{"n_layer": 12, "d_model": 256, "n_head": 2, "n_kv_head": 1, "head_dim": 128, "d_mlp": 704, "vocab_size": 8192, "activation": "swiglu", "norm": "rmsnorm", "norm_place": "pre", "norm_eps": 1e-06, "positions": "learned", "qk_norm": false, "attn_scale": 0.0884, "bias": "none", "tie_embeddings": false, "parallel_block": false, "init": "uniform", "init_std_qkv": 0.0447, "init_std_o": 0.00912, "init_std_up": 0.0447, "init_std_down": 0.0055, "optimizer": "muon_variant", "lr": 0.0132, "lr_mult_down": 3.0, "beta1": 0.95, "lr_head": 0.00993, "grad_clip": 2.0, "warmup_steps": 200, "schedule": "wsd", "decay_fraction": 0.896, "decay_shape": "sqrt", "final_lr_fraction": 0.0, "batch_tokens": 65536, "seq_len": 256, "doc_mask": true, "z_loss": 0.0001, "train_tokens": 319700000, "steps": 4879, "dataset": "wikipedia_en"}
MLP neurons of a small language model. Each row is named by its layer, matrix (gate and up: input weights; down: output weights) and neuron, and shows model dimensions 16-207. Each number is 128 + 24 x the weight over its row's rms, rounded and kept within 0 to 255. Numbers have three digits each. A neuron's up and down rows have the sign that makes its largest values positive.
Before each neuron's rows, "fires in" lists the words (lower case) most often at its 100 highest values on Wikipedia text that the model never trained on; "fires after" lists the tokens most often just before its 100 highest values on Wikipedia text that the model never trained on. A number after a token or word is its count.

fires in: "and" 89, "or" 4
fires after: "," 51
L2.gate615:170147117094142154123195183114174113156139101154104138145163103119140123139114167146141173156116128128117140123130146098145147134120129139167081156136144168122138122137148107124131150128158136069189151116158128090154133127139117120126137152128147108072156119114159074143105115109096136129132146114152097136103089142109137118098122085086111136147152144135150171088135109143106122116125155159137110155143147140096096108177088142127115165110122131090155124145101095165120116098151105151135097111095159123122127124095113128127135142098157152141154129139138124138116087100124180128
L2.up615:129129098076166150104140141113164125103088129148101120154152116145141141112140169125091161163109118132165152135120107161110118155162131129174113145150103182126154148150142128094102133108140156124129105106156125119146155126135123118155150147107137111125142119151137135167107146114125159074169141135165104095110103111081095120119104118119160107150158092137134138111153155134075158128105098131123126133144159120114119143132085190124076150119127159120143135176118098131161135117126147186153091106139133102107188161140079161133112105120145171133139140152158111122111141120101155167
L2.down615:163163114112122093099167117102140152103152091155111148118157102121169142133142113151162130163126109177130151129117103128140177154108135134180116134123123104122161122067128128101167147124151104118128150075160124157134172175135150068170144140086170123139117143134129121115077104129118131105168123113161093117120113126134148140098152131122129147109175116123089156121138151114100101128115137123111135134145113148146148117120121143121131147111145145081142127155091121177124150130111126136153141189091132116116120147156105123092119120120170153138134170138117178129109084070121142132

fires in: "s" 59
fires after: "'" 57, " $" 5
L7.gate535:118143133153137149121142119112129077122111167155113155113139085178101153157113120127160125134093098147115136186117161086115113133181134128111126168146143168168116155145104140118120124130124143153171144127086145134159138164113127157130177069121120123137125100145143108101102145126137115115126144159117152084116137171119135097096110107099146184124069145090198127122152116155111132130144169155116157130111137129152157118115131120164126110140139145160108170156149115143130125168130138105097102178153160151130093131103104117118098108113121160150130150151086107090100102125138113135
L7.up535:099110146148118136150088135111121140131107130133121101096116099123149119093098149123140141083141114164105149163062166120119137107067093152140133128110186116187139140127118141110131177127157128139095148096107138182165117110118146106080153119121114157132111177116121121126128162158128109109108185142142132121144110128136144101160109149139122130129146126098143086120130149117100109123167118139105122140161119116126125109193120111125119106136109101126139125172100124088139086122143131108116105122175092149064120122083157155133136098115154169108126100144126163110131149161106176109
L7.down535:148072081114129138161134125132097106083115141100141123142144154138133140110122133147153165131117122143151121123088143130122116148123142122129045093117147116158134126090152139138102096128146160145095115150144121093153114056127073110091140180129125118152113153152112133112094109168123121101111101148150113153148078077127129121152118146165146169113153163143108086155114151081105089113175111087134101140156087159178107084162088119073138120154140099131172148115108171130134095132136133138127124129130122128131120103120130124142116162127135136131098147167134153140117158127107144127

fires in: "group" 14, "company" 13, "game" 10, "series" 8, "community" 5
fires after: " the" 54, " The" 14, "The" 9
L4.gate119:091151138135087121134105166131132133127102105140157096149154160120160115205122133123130147117130130099114138129088124073134137147150132140129174124142127129093137161163139114129117088122139070123078141123157111130153132137128130176070122171098194113166132134117093122126143089117123130109132096105126149158141095138111149089177134130110157124130112066081116087136139118148146136133096136112130137110102135146133122132096138138109157137117093090107134131141111135116093136158090126135113112094125116140143090125129119146152123100074197157149187112133131148143141090139107159153
L4.up119:124166141076128173137093157119170115154155137162159085115162142158164131140114124126166150113134097117105105121159115149124084106094114164088132156156091143131114108109125146121097105123114160130130133143108069125124135138110111154163108131122133067199133102102090183130141162120131103147123134106108142134151134093129137092085140118150156126120129115158148131115124154113137143118104110118132100141130135155138163167111109166112139202101103153149134123176148106116109131087137141162129155130196157103118093135144121149153124115108089167156124155129118143136106125137142184161
L4.down119:133137097118118118120134148114116166117132137169153118140117139135127125145144154143144165121130127121100122119131100096117152133119121149139124116109155127081075157126113127069126126143171084156120138133154144133141099082106171157098113128126146132095109123144146124124101050105088127104141096093098109096137094096104152112148154154105148110081085072105113121150136133142142138142121112081103192153116116119119126110132113169106155152100116153103099137102109143181126122138077160147126113123125098154179098101122144105128135088125152124146209146111132163148140137123097151135

fires in: "the" 47, "s" 28, "to" 11
fires after: "'" 25, " In" 10, " due" 8, " to" 5, "ing" 5, "In" 5
L8.gate173:086110120066112151164146146156146116149125130102107139096110150164119133166119152159138097156171093113110117204112124157142132074137165106166138150058130140099129138160129111122126090127147143117161120124136142144137162147125138126110115138106133106122106193091144142147146109172102097147106111116152125126115109141116167095119138128116155129114144117139195114144155138121121136108095103148148094056131103105136137121109122101129093162155113141142130118150082177193114137157119129135124058125152111146138105142110103091144132141170150130143129148151134158127117133143128162115
L8.up173:145122088069151096066132078152126125102138130115152078163146124122141147083161116129134118109166111132093112142093099102137121114144102140154136148115114146152097162121146121164101142123119117149139150100093111110149157137166104110113108115120148115133126160117139153114141144145144130130079113098101134116073173137115092120175112129117066152143087138151148072147117107110114115082125063137120106091172111103100149107135121112137138114140113087167157144138132094137125174109166113129132147156119122127143120175120115115150130129107104144178141131100098104119124076129144158159
L8.down173:117097148161110099137144123123078131150122140127141143084131140134131100151170123136125169150153113127101160136114165144145132126144125168148110136175120123143121111135108123088204133102129116100117106155142160135099164125141134139101122146178107124108120146138154131102111134106098124092156144140117128116135125110157107145134099160134130134102111136133126131124185151110106133146137114130142082143150142123143114111130090147160108146073146149079056126128117111078190153097147131127140104085159138114105138108115103135128135116157115162094130140058143121188106144108117141131

fires in: "she" 53, "they" 26, "received" 5
fires after: "." 31, "," 15, " that" 7, "\n" 4
L2.gate554:134206168100092177134108129106172165114111132158123153153148123113165149138113151146113132142115108164146138136155148100114147135124151155119124124120134165139128130115153146142116158073152178178141124118155115126157187081130144140108167107094134121155138100144138128131137097128093089116163110122162162135173139120117139141122139160123135124119158094089126102132128141127101140088128103110155125136092111084130110124171107128131149093102117146122075095120141149133105142103137174125084146144142128089126094159118127159129127119106113130156137185124137106134126049140087140146
L2.up554:090119090096118098108129083154112085105072118129119152153140111135134103110077133130135097103148142114157137074149086144112154154147147139127141128126129107115146143158126117089099115156074121096073149102146128124086114130110100155124083157166128147082165142116121138142096141108092185122111107107154133096085121164164114112140114127105154142113125135165102170146168099120126149111113101085093111123146145113148129142114123122080122155144168091150103146122159110169160114089109081126130167101117126169102129135115156109115132149173127146115164122074126126112138126121112111135
L2.down554:115127099129143133160135115164111106157104128123119161088141120142124154186179122128125146146094137158116118109078115105139111114108110095151152101106127143135126143151095146155146120125129167089165142103120092148131137180085158104132101129201104156106109132133165127131121173133174157131075104104130119125069146119135125159140089119151129070118075124119133165142141139149127129119105095151116144103135144121121107133102109158101130140135128116138164133089117134140103086154122138146124115105092127187083140116139118116128108204130132101156133111065126161086158166117123140123

fires in: "and" 95
fires after: "," 72, ")," 6
L4.gate65:132124143131172099142134133065143121080168115147120117074130176107162137082135145116120132121111138094143112104122113150152114093115133135115095156101117133121153134126110147148167122104136088064139131093165115103107137092144110148154131144131149163101172130139144074065133108113107102118145147066143128130125113089077149095163160135121153133108130137124112162147109138149146141134096094169136123135114123137120137094134118095154142139129100123095132117105116145150103126036124121147143106137131165136097115112116177126090136141119122156119159141171125147151100134108057185121
L4.up65:120115099152141126136117123158135131138187129130137099144149145152124107116121151127113146173126157116060159101102158126140131184123140116132129163148095111125148136164099132119141118142149112078159148125200101151111146124136138114132094101123112139141130116142143142140106131143117111138176155136170134130117081128117078101138074116159114095115191159124137106153124100099071070155093169160136140122173119109159107163125111141095130113124142098166170126137122136096131166140166102161121132129141107124112097111119114131157125136158118138149124119123144128113125140112146140133
L4.down65:172149156112113124148104116108108134163101114104144140102086111118152109092139115097105147151122105157164144145148162135149147137164119140127103191105132155112087119144098114109123144112114117129137125111100165120199150111146161108096113141142129151095108117144135115149096127103091091134145121186115116082097142114131131134147148174107119129072098097130153117099135138120135136105095098126123120093115145110124142098146132101072129146141129162125116125139144133160150096110129153095149122149122124121066171152100133145144100127102094159095128088119092145185143095099128139120

fires in: "2014" 14, "2018" 12, "2016" 8, "2013" 6, "2019" 6, "2010" 5
fires after: "0" 84, "9" 16
L9.gate512:129119165167155110095118108089122144105055140152122126113157102103131148100160114100117127112128141107156139096123118143126131145089111118145085154079162128145097130119121120142097140101131114138141130095150135121141111111100129123144151161113171094130113128127083146106125104130115153125105117093157139094103117107160136116133153157142159170081058159142111138113131139105108118117126131156133117135129114096160137100133128138180142192114086146126118121117130099095117130152141120081120098121120111159111093112125125140124102139119130147137154114141170120151130175121103143143
L9.up512:101123107105145098127092128158092154129100131111128103135110093166131158101107160135109135118056099123117131164118144117153153168149133094134100091094129117150094140156129097122073134156153149179112141143089139125153144103135139134144099128123163112105158130138119093136128148105114104152146127112183148091136106143135080151161145150112148151130142138119154148130141136153136128109122115116131118129177148100118155138120140096122101148101106192155148167136121139110103160130131157127146156103085103139187100118146113094086139162089145140110117124109120157143110159117134136150
L9.down512:128102098115129119131157128137144159133092059106115108160149063150120176136109149139090143146147121126112151132157140106106133113135113142124110132118129171144094100105170162114118123141085142130124093141171131146160116043113122116166123103131146131140104115144112105146103112076090151145136144148099121130123095129127141151127129155125120120135153137153126128131080141154081110091142130152137139131163164091150151159124115159136115131120125156109139107105144144142123123121156104098117163140107138111170176136159154098131135151143125115130102125147088165131116176105119144152

fires in: "he" 39, "it" 17, "there" 5, "item" 4, "lithic" 4
fires after: "." 54, "," 7, " |" 7, "\n" 6, "-" 4
L2.gate69:100109144179120123156088147142146135148158148162145126138116148142174126144148128104166153142107133151144157118129112102134106121151111134102137129117132173097140110146136129148155121147093133092181119143119163166105130142115139096185147131117128123143090095139132163152092109168118127212136110103117148134135121130120131130123126114179133095108161130150131137133129060108100149122103124129109116116134131089086125123154146098097132085136143198088119140154117148096124122125130113131140148122146180101166112116147138152136152154134101139094111121142140147146139142110194084125
L2.up69:135098120120113126132118168126133147099162160123114144129103107099139118124114130106160122148094104146151099088114139111138116144114115124112079114080172181103130077132101092128113124157118137134136151120142104119159151101141100130160125127089157172146125142146119176126170095139130133147100105108111132154145136085156177138157100121102164113113117137140134144113111097141065128102118146161109114128149130118125145138140139105088130080114115125166141128146122157124147126144172134152149059152114116146091099133115102113136118141176116130154133062101126133118102105156171106082
L2.down69:094108095135146140137121149107111167094111187144105104140097094108079123117107101106166099125092129139142123117090139125128116130113100143122085126071138145110134094134111106111118118142126100153150126157115077145130169131163129172113109139106134149139114126132121149143160104114147159127096125137114147143124161076123130111144109107156153113104124159140125146106111090136120145170153134173100155128120133154149148124161148153122091127092136144141111126147098146128129149125142130136110097151110095143126128136154110114116107129180131124163123097104143151124145136127180121124

fires in: "he" 80
fires after: "." 37, "," 14, "\n" 6, ")." 4
L2.gate260:122142101120176131118143109148093153113144156065113143128110131136085122087106169164119099100141141141137107112127154148106144155084138095149144141123147165124120141121100114138144117148180168139150166138126127121136131120148136121143119179135131140152128115122087129107088160087122114134139106097171092133127145146117148130088102115112129102129116096146161139110153151134172106117144114100132169138113111157131143121191144119078106109161117156098087135149124167088097134151122128148117115111125131119093153158132092149081146166127152123125135123147141133138159170123123105144
L2.up260:118122135130139146138142137128109077099120133136119117202117114116144077125105148145148109166136153099129123143128131118133101119067122131133173147166110170112159115080115102086155130150111115102121140132123119134124121161115118182132117110137139116167115145142130179117111102164143119122154086087124118164128110162102131148103109138150123134090186103101130140111163117162114153117112091114121155140117112122134132098137133127128147113122128156178082141176171135136083152122093186147158153127179115150132145176155119108109091129132153143132140097125143138132180141123127129115
L2.down260:111107088131187113124150161162070150135177159098156109086140157104150152116110115129125141174121200147150160131131147127142137158118115159125095149148081148136109091119139123135096129092120128123134138135103150122130146132134141136105114098151123124134139090088096165116103136177136157154081137127138141101099145124097211145114049146147129144113136116113131143096156102151149117141139104140127120171138100171143114158145134116112124127145139124086119118130118084140117129146100096157077115108089144106109146143150173109173134147119153136101152135102146135146133149171109128099

fires in: "he" 51, "cola" 7, "neo" 4, "to" 4, "dehydrogenase" 4
fires after: "," 16, " where" 11, " co" 8, " Ne" 6, " He" 5, "hydr" 4
L7.gate62:117145071115112097156106123105058105132088136167119148125130129155103061134078147130144139141113126142099152101114163136108151104121121131158116112150106152099141131166112122143131141092110125101134119117146111181137110153109124116113126135159154110102103127120179071100141126170098143085117086124122116141131157111126108125124078120148113100119157146126194125130144113122160145146106070093144108152131139122124145147118126127116128127134131098172141146171115129155062169133092120118133104108145147107142125090124172112137153120102171142170131065178131128136094140119134117082
L7.up62:168160180137125132117153144117100134117101115161113163131172114111138133104101135099131081139110128144146115154136140136115138144096162132134134150107121064142112121136160135131159107092159147180144151162166140122125178118106136144098065117103145146144178141153148140133180132142148135139165149112117210157093142151098112130122123146132135161099123107073099149127087143114095122149151151150141148128113160099141148115132151127106113109168130089118121128127125107129153147090104119136101096098125098175162141128136097133110105109138120189103139157101132159131125155159121148168
L7.down62:140141115125114196156122145094079160115132139164162130123161101105103137120122154137103119100142111118119136146153100154145160179095112135165130154152152128138107115151119092095119122131116142123122126114148115153118106119170137110181144126149088136096158143097117145104134131124121131097095179113124129123166171149099146101133141116124107131090133161123143139120170135121144148108112142170105105088153117106122130139176117156144145116124144113081113092080133177132121143093109107150074098160115116171103104157103155128067114143165101085130148152082145137112112121171111116157

fires in: "also" 22, "then" 10, "originally" 8, "later" 5, "now" 5, "initially" 4
fires after: " was" 42, " is" 22, " were" 11, " are" 7
L7.gate456:171117138117131144141126138123205116108105133156154129124169106133122127073141126168168122149121111153146086102118110100116111120130118076146143110091139119111138108095122145089073116142117114038096139119142166127120116160132107081091129158122127131105141137141185149129103130071127137128107119124106116141158116134154124118139149133153102116115108154127114113149121148146160076158090142141143146127160161124125089128130128119126126156107156149116147140162111123132099145099148142111106155123109153142103144142162139139086096120103090096109122139160128123130114155143143133094
L7.up456:160143075142100130127099124148170122148113138109152125150123098127126098121160126153102076125098079130122092116165147127068129115191102108099120131135157115107191142140113118150120121142160149095134138117149174123139098135149135112121117156149099150133140107121146104129128129090080166108156139122131078160126129108160109101151136097140121128091119136136157126186134120093104094130124131136121159141107169142126116139155123146108135123145088146093143145116121114126105172095133103132086160097087121106092155156140142120069129116121144122118112097114116105109128165094124120105
L7.down456:183126197171083120103112113132126153154147148133161104121123118150171095145171131152119127159106116129136123159107097106113117153177128146103128185110137125140127136133119096104136158143116145135147134145139150121126114132103199075129117128109115114142115161101119105086124119121153102147120138113126111103121109129134158128139162136112147156106130118131168141091129144150125124106138110142171113102078115135104157121108119136129129156116120140140124119144113140086093139136140135119136157139115148132128145126130113123155113133109131174151126154100091135180161135112084134117

fires in: "she" 40, "trail" 12, "later" 6, "also" 6, "he" 5
fires after: "." 38, "ett" 12, "," 8
L4.gate284:093155087109118130165170101164117139125097132126136136151070142126102145092160160177102116151149144138151159110115139134140116152107106143103109151115069122112128108129149159129100140118110106157130116098175129125128171155131124128128116112168144159159130166115137144100070127065141129154125124119137167155122166162127138139130186114133177128141058146129096104130138147187080119118132139145089085194119155126160125158137150115100135110114133148143161118120105152160086104129124132127134110127171155126114190118126156117134101107114129136113120158141124126102104109124152148111
L4.up284:101155111146122115115119127128126121071116153157103152120142153100127156132167140130116112160172144139138130099101093172150139148138111125141148093120133108113135137147143172150138139122137083089148120144154113137101149149128149126112148112144093144150153129168122166149132143168156141112106157121114124166137128165147121147119099142151145164119169147156079120144115135113065128106129081093109120129124111145106132123149114149128101083122165128152131158127152125120075127110090107136119126167148168138108145130109105141113123104135101188127154156142105120076168150142099174117
L4.down284:081133065131120164148129124118113134119085126146133151128095127137094164109136134159146105120132111113159145126112097139184095126082168129130126123124123119128149104102118191187077094117104162110135147153172147156118159162133116106140164107132139165114141169099129124134126121077124083132104120108167128161153154149136082147130130126110128101115098104144108124124065129140108157136156132150090142186166153140155130124118120132105145136110103132138083122111090144144135099121130150122096084125087144111120165097147123141141088176149154096115146129149127087150127125147137144141

fires in: "he" 64, "and" 14, "they" 8, "she" 6
fires after: "." 31, "," 27, " which" 4
L2.gate566:096113134105124110123098114089139099122126137131107118129148159137211122141072123107149145135135099115166167156165160108122134140167121153150103123087100156129068107132122122142155069126109118100154118120145116107117121130175148102100135112124161134099149173144143123102081145117119149125108148133135113093122122123099141151121131154187110106139119091140129104130122137119153162142072104176157147102100128177125111126146150142093136146156087110117090112158098135123118140149119097144091109101101150083091121083042146149127118160140125107151157149110124142101135110129168126142
L2.up566:112116117093094113137121125097130069111119138127151087132158157119157136161080126110166098188137102108141154142145131124120144145135162148138076149153153149133105070130136148110135097113108106099103115147142080095148150139113142077117143145124157171109174167152136153103107112104109128153133170111139105113119124133090152148111106140167090129148126112146088137109153150130107157164078112152186139090101157145082123157128130168135129149146118140106069120165117098128085102108102112142097107132112148123112123112114123138098123158128124135139126128127156157086178139142142132135
L2.down566:120105114106149162142106136125165106109130140120103114123139131169120128129086130107147130140134102117184157112172108095174159151147122116132125164148128136093130114121090157133151092118123143118131091149155121106129125155134131103102119114123149142119184162171176136058108121128132121145137122134124118105117115132150187163129140107176105122159120089144099103117142131126147153150082127161153132113136158143100116137143145137112123115158084104138124148156116103156113090129146106091090128143130156079135127116039132111138110145127140105132127116132160166123164139112159145144

fires in: "is" 26, "her" 8, "on" 8, "began" 4, "continue" 4
fires after: ")" 21, " to" 20, " on" 6, " made" 4, " Can" 4, " would" 4
L7.gate627:129150168145121106117115086073111100110169135146117144115134130133149178125122140095136123105085108120137122107083097126112120147190142143119136127118145121121173137115149118132130127137084080141090152157175125128165131166128095139160083120145142112191150110095113107086127128122121066145125108156163099116107169130162134116131159137132128123129068137149153164110130137144094124135140104078134113104086086110104146098108125147088097117173088149105134141132147130159155126139157113138136139144186134118149139137150123109133152132150140080174155114096139112116119145129110115171
L7.up627:064113086105199108115163136154143166113112140128128129158152127108089146144165124151141128072132109136133141110104151104122077104089156097120101111087127153160155156106155129129072123148124144149107121128126142145082089147101148140151085145141151127129109136140121152105155111131139119115134122166180107179166109154136142090122161095093126137150107138119142088137152095130122130136089116103142114124149121101169093104123150163095170129112109152097176144146107125142112115101146154089139099118140115120136111100144126118159137134157170117101137135091115109112127115143092143181
L7.down627:079154161117117094172152056093127086132127158133156137124117161083150077142115123114097167123131146101119128148132127142126093144151134134134156136087147100078118113166165123150150102127137136155135156080126124112120163120132115119124105090103126184120142159140169116121139123117122120125161129157121128152100167134161112142144150175140132106107125144140161107124080139102109122159132108097093093161075101115112102164150142120117118081085153137108091110102153128128119133158164134127159136112104126119105092092167121126138129143135138138129134083074143121129134111168090105133

fires in: "of" 23, "narragansett" 11, "iraq" 9, "from" 6, "sutton" 4
fires after: " University" 23, " I" 13, "N" 13, "S" 6, "E" 5, " S" 4
L8.gate377:075116149133131136121145118094112133093112129100137139134127124152166111138140142120107067171149146090134181119140144092142121140153137137109124110114119130125108110168155107106144121140093146142158146145146138148098151154136116151123196141104171123068121100093120129133131117170140167151095132138137139109116097153123130119125146114102171112160042122112109117141117179105141100150033132117120135123106115160100121150177122165093087118133103136129112103171134130183121103156123151123133160133162098117145124140141130133145124141165146142139096109166147119081121139142103121136
L8.up377:118129152137148106096172101134117177165136156116113123145091118169127159105117185135117130147162128149158142124130126163169165140130115090139115122080130132163083153159109142069126135114162080135144120079117142116156111130108175121155142130141148129121127170134128130141122111090111119169117169157118148086119121128132113130141147117109113134156182134127119105124096172101135138128078177147129135096135110121109112130146123104110083096114118095073100123134119119134154128172116167129142161084129135140157098101136130154149135100121136107147102067128130180121132111113094131120
L8.down377:130124134118101124160138105114128110098178128164072124109121146090106122117121136140141127142102121142164112138127124152164097136127126133143118126142113106157124134112147070101128108130122124135087160149143131124137109145105133110139140096168147097105126128100144128084152141144177138102151149108110129150097146099079141109102098093110087134117175126126116103103133164162106076135175143134161086137133093109145141168146145111145126104098110186110147077082116076139175125111123131141145174117126163145153078158154151104135148136094135148167156127140156151150136108136076123131